Weights of a small GPT-style language model, trained from scratch on English Wikipedia: vocabulary 24060.
MLP neurons of a small language model. Each row is named by its layer, matrix (gate and up: input weights; down: output weights) and neuron, and shows model dimensions 186-281. Each number is 128 + 32 x the weight over its row's rms, rounded and kept within 0 to 255. A neuron's up and down rows have the sign that makes its largest values positive.
A block is one neuron, or neurons of one layer that tend to fire together. Before each block is what it responds to, as a language model described it from the Wikipedia text at the highest values.

Final word pieces that complete a split multi-token word, strongest in chemistry and biochemistry terms (trifluor-ide, morph-oline, endopeptid-ase, immunoglob-ulin, H2-O), also names and possessives (Svet-lana, Chauc-er's, medi-ators).
L2.gate215 [ 56  64 113 151 116 114 123 155  65 113 128  84 124 112 157 146 102 160 163 122 126 141  87 142 128  88 126 104 131  74 131 159 109 101 108  42 177 117  91  89 167 117 155 109  85  74 120 172 111  75 109 185  84 193 114 163 147 153 157 111 132 128  65 171 153 110 128 106 150 126 142  99 121 135 113 160  94 127  94 129 132 126 116 137 153 104 147 189 113  87 160 117 122 169 139 133]
L2.up215 [154  91 112 177  96  38  87 115 145 125 136 180 100 105 185  61 107 173  44 138 119 150 106 195 137 160 129 112 162  72  82  94 115 185 127 173 133  97 145 121  98 106 131  70 128 123 129  54  95 146 178 119 190  85 171 105  87 186  78 160 155 155 164 115 129 126 100 159 148  82  68 184 139 171 148 114 111 166 176 167 156 127 148 136 119  76 133  99 155 182 143 161  98  92 179 119]
L2.down215 [119  91 115 134  65 189 127 149 117 109 129  89  92 144 118 154 108 165 138 105 148  91 137 166  89  72 171 130  92  86 147 165 137  84  53  12 167  75 108 143 158 177 152 145 156 110 123 120 130 152 149 180 120 145 106 111 140 140 171 103  93 128 123 147 147 144 109 135 161  81 121  79 108 162 128 171 139  43 132 187  94 148  67 142 130 132 111 160 121 141 148 133 143 178 150 128]
L2.gate298 [112 111 137 132 121 101 177 168 163 135 105 107 114 100 147 129  67 155 116 167 113 171  96 114 181 122 176 132 105 119 148 124  90 152 131 111 155 131 129 116 148  98  76 133  91  71 157 118 112 108 139 152 115 104 163 149 114 139 164  99  68 152 155  68  96 115 156 114 153 130 118 164 156 193 108 119 125 135 125 182 129 125 141 149 143  99 118 131 132 111 142 110  99  97 157 132]
L2.up298 [149 156  82 182 126  57 112 131 178 155  93 108 131 103 167 115 101 139  95 109 114 124  99  94 118 102 157 135 127 129  98 181 147 117 129 180 191 121  66 133 126 155 152 160 132  75 212 155  97  96 149 154 173 129 106 109 165  90 163 121 118  55 169 172 131 160 160 126 125 135 113 118  74 162 108 152  88 141 168 153 134 148 143 150  97 124 103  89 115  89 125 103 103 105 159 118]
L2.down298 [166 139 125 138  77 133 106 121 105 121  69 105  94  89 152 104  98 157 139 130 124 103  80  88 149 154  79  51 125 166  71 154 153 130 108 122 138 156 109 131 123 127 134  67 111 117 109 101 119 132 128 130  92 160 107 169 169  75 118 152  95  98 122 145 107  92  88 120 123 104 145  91 145 145 128 174 169 103 142 143  83 124 107 151 148 165 192 191 151 175 205 135 113  55 168 138]
L2.gate2375 [162 168 113 145  86  96 109 145 130 178 151 145 181 135 125  70 103 191 133 120  68 100 107 113 113  79 117 140  68 131 158 151 126 126 174 142 137 229 109 201 150 135  75 131  89  69  69 142 132  65 106 144 134 116  77 105 139 113 133  76 118 119  78 119 136 149 154 105  53  95  78 105 109 106 118 162 130  86 182 157 125 148 100 132 116 116  67 117 123 106 134 159 136 121  74 198]
L2.up2375 [136 114  62 146 136 151 204 108 117 176  67 147 151 132 111 166 170 123 157  86  57 174  75 134 162 129 119 102 116 110 142 165 152 176 150 157 151 143 154  97 190 100 137 108 102 120 125 111  86 112 113  86 173 142  66 134 157 138 130 149 142 156  30  87 139 100  86 103 165 132 140  80 120 132 128 104 157 106 163  99 129  92  95 101 112 182 167 148 120 103 111 120 131 171  61 145]
L2.down2375 [151 174 155 167 142 131 135  79 132 115  94 131  98 179 150 104  78 136 111 130 147 122  81 142 140 111 127 142 114 130 137 137 144  66 169 110 136  91 122 139 163 101 127 126 180 152 106 183  92 124 127  75 163 107 153 141 122 106 188 110 150 154  21 111  61  77 130 162 146 124 163 133  90 114  65  68  49  75 142 163 142 190 110 141 111 187 148 151 108 116  71 122 110 124 143  87]
L2.gate2399 [102 104  90 112 113 112 148 159 131 157  76 187 162 151  95 143  79 141  86 118 107 107  74 143 193 144 137 120 144 146 157 204 174  68 122 162 126 194 135 136 160 167 166 169 132 138 167 122 124  90 159 159 118 156  71 126 190 153 120  87 116 150 118 133 120 130  59  95 119 143 118 102  68  69 132 207 166  51 183  52 151 157  89 123 142  89 124  92  83 112 122 125 158 134 131 134]
L2.up2399 [137 134 119 177 124 113 134 103 103 161 142 164 110  80 111 153  57 187 139 165 173 134  91 149 117  81  64 130 118 151 146 173  97 122  90 128 131 132 114 115 122 141 104  79 163  94 191  88  71 158 178  71 114  93 142 146 166 175  71  67  93 112 139 140  64 118 125 121 141 112 132  37 120  93  78 160 134 137 107 115 127 150 127 136 117 166 142  92 152 153 102 181  96 150 109 197]
L2.down2399 [148 160  71 139  91 130 146 129 146 137  93 173  99 145 105 130 179 136 114 110 173 133 120  87 121 119  61 158 133 128  91 158  87 136 129 192  84 110 198 116 201 145 122 127  82 127 132 113 149 123 166 150 151 151  85 106 167 111 150 107  97  86  88 110 112  96 120 112  99  88 181  54 124 147 164 107 110 159 140 120 101 170 154 105 109 141 108  93 132 116 103  91 188  48 155 105]

Month-name tokens in full dates across many text types, such as April 14, 2017, 13 November 2014, in March 2013, and the day number right after a month.
L2.gate222 [186 145 155 130 106 143 166  65 152 118 208 103 149 169 122 121 146 152  92 103 114 105 101 160 132 129 160 102 115 140 139 106 117  82 143 134 127 122 135 123 209 103 137  94 121 125  80 141  93  94 105 139  57 103 116  99 136  98 106  96  82 182 135 121 195 203 168 112 135 131  85 155 118 143  76  88 108 171 117 154 111 134 148 134 145 147  79  71 183 116 122  57 138 123 115 150]
L2.up222 [143 119 132 111 133 137 145 112 109 112 181  84  96 153  94  85 154 135 114 109  51 115 113 116  82 184 176 117 108 149 131 135 185  99 162 119  90 154 137 137 174 125  84  85 161 121 113 148 142 129 106 150 128  33 127  82 110  88 141  76  75 130 115 143 150 106 177 101 177  98 132 128 126 131 168 139 111 158 130 128 137 165 168 127 126 130 160  95 151 145 106 174  98 103 115 154]
L2.down222 [163 169 141 136 179  88 136 123 184 128 167 147 112 128 148 106 154 113 116 160  97 127 146 156 107 186 118 155 137 152 128 144 121  84 117 113 158   0 112 115 134 122 107 149 141 176 131 205 125 160 180 108 114  75 197 153 111  88  71  68 119 185 172 130 112 160 176  59 113 146 167  74 120 195 117 121  89 119  92  89  75 145 155 108  89  86 105 146 127 137  90 127 139 106  99 149]
L2.gate297 [101  88 201 127 152 148 195 129 133 128 125 114 125  77 178 146 131  93 112  96 140 133  92 110 104 170  93  99 129 115 105 123 174 132 144 173 129 136 149 108 153 140 152 148 120 106 142 119 158 136 146  74 151 122 134 163  97 147 145  86 109 150 140 111 136 146 107 129 143  99 181 107 160 102 123 107 107 137 143  92 185 139 127 179 129 126  56 114  61 160 133 107  61  82 122 112]
L2.up297 [155 109 145 176 118 137 119 157  99 109 111 151 148 127 110 160 172 126 116 178 112 151 140 152 145 140  74 173  90 115 161 176 123 131 165 143 114 112  95 174 193 153 119  93 132 104 179 100 109 139 106 138  85 121 139 108 166  80 111 137  71 138 141 117 114 122 149 109 126 166 138 144 119 177 147 149  96 146  22 160 140 133 139  77 126 119 121 151 130  99 110 109 139 118 159 157]
L2.down297 [117 101 154 148 149  99 139  71 153 143 131 119  85 106 179  98 232  82 142 138 143 126 135 126 114 103 121 159 133  92 123  93 108 163 155 152 139  25 143  45 106 126 143 120 100 190 122 105 128  97 127  85 102 127 118 110 112  96 160 198 161 127 100  91 117 124 164  78  93 149 108 129 111  97 182 111 118  96 173 142 121 142  99 125 100 110 128  95 109 123 160  96 114 191  87 117]
L2.gate1133 [116 126 160  86 157 132 180 150 117 118 164 134 183 104 137  92 116 192 101 134 109 147  68 108 114 147 155 113 187 158  87 116 108 126 127 137 131 168 199 117 109 134 137 130 125 120 111 125 145 129 128 150 115 129 129 182 193 119 136 106 146 147 143  96 120 183 151 112 109  81 109 127 135 145 133 166  82 133  61 119 138 127 129 120 198  93 163  84 128  95 155 114 123 158  88 126]
L2.up1133 [172 182 102 151 133 173 138 178 156 119 148 142 177 103 137  89 113 137  67 136 127 127 100 101 125 141 134 141 114 148  53 178  64  95 115 160  48 121 137  95 162  91  97 119 102 158 211 140  86 132  91 119 120  86  74 162  72 110 115 156  83 105 148 132 133 140 108  74 170  51 166 135 113 176 149 145  65 142  46 123 123 135 140  87 130 144 107 197 138 133 124 141  69 132 125 131]
L2.down1133 [205 134 169 172 136 143 114  86 150 145  88 140 117  84 143 123 142 113  38 149 133  85 122 105 174 140  93 126  93 141 109 159 102 141 137 137 126   0 104  93 119 151  79 120 118 141 151 109  82  78  98 130 118 146 131 101  66  92  92  76 127 141 103 145 106 158 124  59 130 123 180 123  97 170 115 159  93 117 116 138 102 139 137 116 144 113 111 165 151 104 147 129 116 102 124 144]
L2.gate2068 [117  65 194 129 138 155  90 107 111 162 120 141 113 159 130  79 114  94 145 141 176  89 109  98 115 158 160 107  90 132 195 148 111 122 115 159 147 178 164 166 155  73  89 161  99 134 149 122 102 127 154  58 120 125 136 125  80 166 146 146 121 139 155  61 149  87 141 125 151 168 117 149 156 141  74 142  97  79 145  62 141 121 164 162 131 100 165 136 174 133 139 151  88 123  57 125]
L2.up2068 [161 121 160 127 132 180 110 154 159 157 110  87 122 117 134  76 106 143 146 130 113 157  90 105 126  85 166 131 139 123  89 133 153 122 175 179 181 132 126 171 105 140 125 116  97 138 107  96 126 111 119 103  69  92 100 146 111 115 100 120 110 123 139 148  82  98 141  84 128  52  47 102 122  70 167 160 129 122 108 122 145 121 121 151 150 102 118 121  91 107 113 185 149 134 124 144]
L2.down2068 [118 137 138 191  79 160  91 116 113 152  95 135 122 125  67 166 114 171 143  81  82 160 172  99 125 102 143 129  91 130 151 110 160 118 145 126 163 136 155 155 163 195 114 185 104 110 129  94 115 124 110 112 105 129  83 178  91 118 140 129 152  64 142 178 107 216  73 213 135 134 154 170 255  65 131 110 204 124 140  96  94 105 171 153 127 143  79 128 179  65 168 150 157 159 111 150]

Day numbers after a month name in US-style dates (March 9, 2019; December 11), plus weaker hits on table separators, counts and name fragments.
L4.gate20 [110 135 124 148 119 116 171 149 173 120 176 130 109  76 143  86  95 169  89 205 141 124 115 141  78 153 121  96 147  88 100 131 120 187 131 152 109 114 108 126  97 162 130  85 160 101 209 143 143  92  95 151 131  83 129  86 177 113 136  45 143 192 118  92 159 130  75 150 133  96 211 136 137 181 115 198  97  94 103 144 122 128 151 114  87 134 101 116 142 164 154 120 120 125 135 140]
L4.up20 [190 106 146 105  96 166 170  90 159 165 134 140 135  89 172  99 142 131 122 190 138 140 136 114 153  79 150 142 123 151 112 105 188 144 122 126  98 110  92 136 108 170 185 172 112 179 121 136 151 107 107  94 135 135  80  97  62 163 110 171 100 150 111 112 124 174 138 120 118 149 102 161 153 167  81 140 194 160 120 123 129 150 169 142 124 168 145 129  46 171 117  94 141 177 135 135]
L4.down20 [149 105 124 128 156 175 138 118  85 126 111  90 116 168  66 161 140 119 135  86  96 132 125 173 145  91 110  81 110 166 163 163 149  79 184  89 135 169 127 129 141 170 130 118 102 106  90  91  81 119 169  74  99 115 153 134 109 124  79 113 111  75 141 158 115 125 174 160  92 153 100 141 126 154 137 129 126 146 128 141  99 123  49 158 123 111 138 126 123  73 159 152  92 167 134 112]

Operators and separators inside LaTeX, R code, and wiki tables or lists, such as \left(, R <-, align=, | or ; between fields, and hyphens in ranges.
L4.gate1315 [162 195  63 139 100 106  96 132  83 107 113 113 123 162 117 107 144 132 149 127 155 212  91 170 102 164  95 103 134  82 153 172 118 101 143 115  95 180  90 197 169  85 141 156 123  93 138 115 162  89 121 145  89 106  98 132 135 181 125 125 147 136 148 134 120 134  92 141 151 166 140  62 146 134 128 107 122 112  72  91 118  81 131 168 167  88 119 143 137 158 174  77 145 120 101 138]
L4.up1315 [161 138 102 177  80 161 108 178 125 145 117 177 133 109 134 151 149  72 113 119  95 148 134 167  95 120 133 124 130 155 203 145 126 152 138 176 126 112 165 116 121 172 185 201 203 116 178 102 105 107 150  83  99 143 128 159 196 139 116 110  94 138 120 144 121 108 158 177 102 195 112 152 156 129 111 116 102  69 137 155 128 139 153 114 134 155 111 163 141 127 142  97 159 131 113 120]
L4.down1315 [121 147  59 110 131 163 154 104 152 149 106 110 149 122 166  89 124 111 127 122 143 155  82 144 124  96 130  53  95 143 123 152 141 117  87 172  55 162 124 159  90 100  91  99 113 154 151 131 117 107 119 137 146 126 136 134 169  89 140  86 151 166 110 160 155 129 110 153  98 232 110  85 107 131  98 145 158 190 117  90 130 146 116 126 139 163 101 114 155 100 194  94 104 162 132 137]

Day-of-month numbers in dates within tables and lists, as in July 26 or 2 September 1978, plus other cell numbers and a few word starts like pre.
L8.gate453 [150  76 162 170 146 129 139  81 157 151 133 169  91 114 169 139 108 124 157 156 164 169 130  81 133  96 132 142 157  76 137 154 123 144  82 112 143 117 114 193 158 131 131  84 107  69 148 143  90 159 140  96 150 129 117 140 109 108 118 155  85 194  94 150 104 102 201 108 125  93 176  49 158 105 113 155 101  78 129  90 121  80 168 174 158 126 110 122 135 125  93  76 137 102  92 192]
L8.up453 [121 105  87  79 174 105 136  97 117 115 121 107 132 158 150  78 161  81  64 151 156 131  94 116 128 186 142 104 141 121 109  96 103 146 111 184 141 159 197  96 157 127  83 147 139 128 104  93  53 109 119 109 136 116 154 143 159 155 138 107  96 134 156 116 109 144 134 157 149  97 145 169 123 135  36 166 126 173 125  99 141 172  94 131 173 141  81 117 162 136 109 154 118 144 143 117]
L8.down453 [ 82 139 151 129 139 157  77 156 146 144 155 155 137 123 128 138 121 123 170 129 159 128  98 159 118 138 228  92 138  72 146 128 173 154  99 172 129  84 136 205 134  73  95  91 137 133 161 116 150 164 106 120 168 146  93 156  88  77 114 132 136 204 106 122  83 151 155 112 120 137  85  89 125 162  99 173 163 123 183 114 165 116 123 156  96 148 107 152 196 138 107 151 101 122 141 229]
L8.gate931 [122 115 124 145 103  87 173  89 132 105 108  94 163  72 114 118 137  77  66 135 146 101 134 129  74  91  91 178 145 153  78 111 111 127 136  69 121 148 164 161 111 110 153 110 111 146 131 153 107 102 138 178 103  49 145  72 132 188 110 153 100 121 190 104 217 201 110 130 135 154 105 138 131 152 119 144 106 149 156 155 119 158 114 111 155 119 160  78 152 141  97 203 183 111  49 196]
L8.up931 [186 184 151 107 160 168 107  79 138 137  71 176 164 167 192 130 136 129 101 199 144 167 119 101 140  62 115  86 103 131 132 119 102 107 174 100 106 178 156 148 118 141 168 157 116 133 127  88  87 101 119 184 123 115  42  42 140 177 104  70 136 163 107 200 152 166  71 173 170 179 145 107 156 123 102 182 120 131 117 162 142 156 184 117 126 136 117 138 146 119  92 145 105  98 142 140]
L8.down931 [142 153 140 110 145 110 147 114 131 171 172  73 107 161 126 151 120 133 114 187 115 144 135  93 125 177 123 126 138 134 159 106 116 135 189 106 117 146 169 111 159 167 120 133 158 134 153  71 155 141 132 101 119 169 120 167 156 186  88 120 138 123 145 112 142 100 113 155  78 137 146 157  93 129 177  76 109 147  76  96 121 114 167  96 147 121 158  63 122 119 120  89 137  56 116 142]
L8.gate1761 [141 107 201  60 119 117 167 102 156  88 124 122 116 132 152 148 165  90 210 125 156  88 190 165 186 102  86 122 155  92 128 138 109 148  92 127 151 147 134 166 114 189 147 143  71 148 108 135 132 109  93 141 169 135 156 134 160 124 151 147  96 171  52 110  95 116 132  88 140 129 148  40 127 169 169 155 117 121 113 152 142 107 123 120 151 158  98  85 170  76 119 153 129 135 147 181]
L8.up1761 [123 151 147 154 150 147 155 132 155 175 141  53 117 143 131 116 104  29 122 141 208 123  79  95  61  74 153 102 116 129 149 142 148 149 109  85 163  81  67 182  76 149 143 144  85 195 179 124 162 116  95 160  91 122 117  93 108 130 124 188 128 115 146 119 162 112 188 138 155 190 138 101 131 173  87 156  96 183  97  63 186  87 173 113 137 153 129  93 137 118 119 150 108 107 156 165]
L8.down1761 [100 176 155 138 115  80 125  87 164 179 114 110 136 153 141  67  90  55 121 104  87 207 129 120 129  64 138 137 141 124  72  98 133 197 176  73 187 140  55 184 167 134 137 117 111 129 125 148 187 180 100 136 187 138  86 160 145  87  58 123 127 119 121 121 106  96 110 115 161 146 113 112  78 134 141 136 109 146  77 138 122 139 164 143 141 105 155 137 126  95 155 112 139 147 167  86]
L8.gate2506 [157 124 135 111  81 163 129  75 110  58 134 111 148 107 137 174 119 157 151  96 105 134 157 133 108 122 152 102 144  81 153 124 131 122 161 125 106 124  95 136 117 124 151 148  95 104 202 132  94 120 123 152  32 146 150 174 115  88  84 140 163 109 110 107 157 187 122 109 126 185 140  95  98 117  80 134 125 221 100  86 106 144 185 131 211 127 107 132 113 100  94 143  96  93 145  70]
L8.up2506 [170  70 184 131 115 157 166 145 105  96 114 127 148 123 158 135 150  23 193 143 125 101 116 128 162 121  85  89 120 101 115  72 126 109 167 132 107 153 168  99  95  98 134 137 122 169 144 132 148 123 147 134 102 117 161 158 145 121 152 128 152 122  91 179  70 128 112 142 166 136 136 146 138 184 141 169 164 150  98 105 164  81  97 142 141 142 179  76 134 142 134  83  91  97 161 112]
L8.down2506 [143 111 119 138 104 164 155 118 105 142 118 107 118 118 151 129 141 119 119 108  96 101 176  86 163 185 129  99 120 135 141 140 126  74  89 156 115 125  91 170 118 136  86 155 118 115 101 203 192 148 137  96  89 131 121 113  75  82 136 132 146 131 108 139  80 130 104 105 149  93 190 153 100 113  99  85 139 113 168  95 137  98  99 108 143 151 202  84 145 141 156 157 123 110 163 126]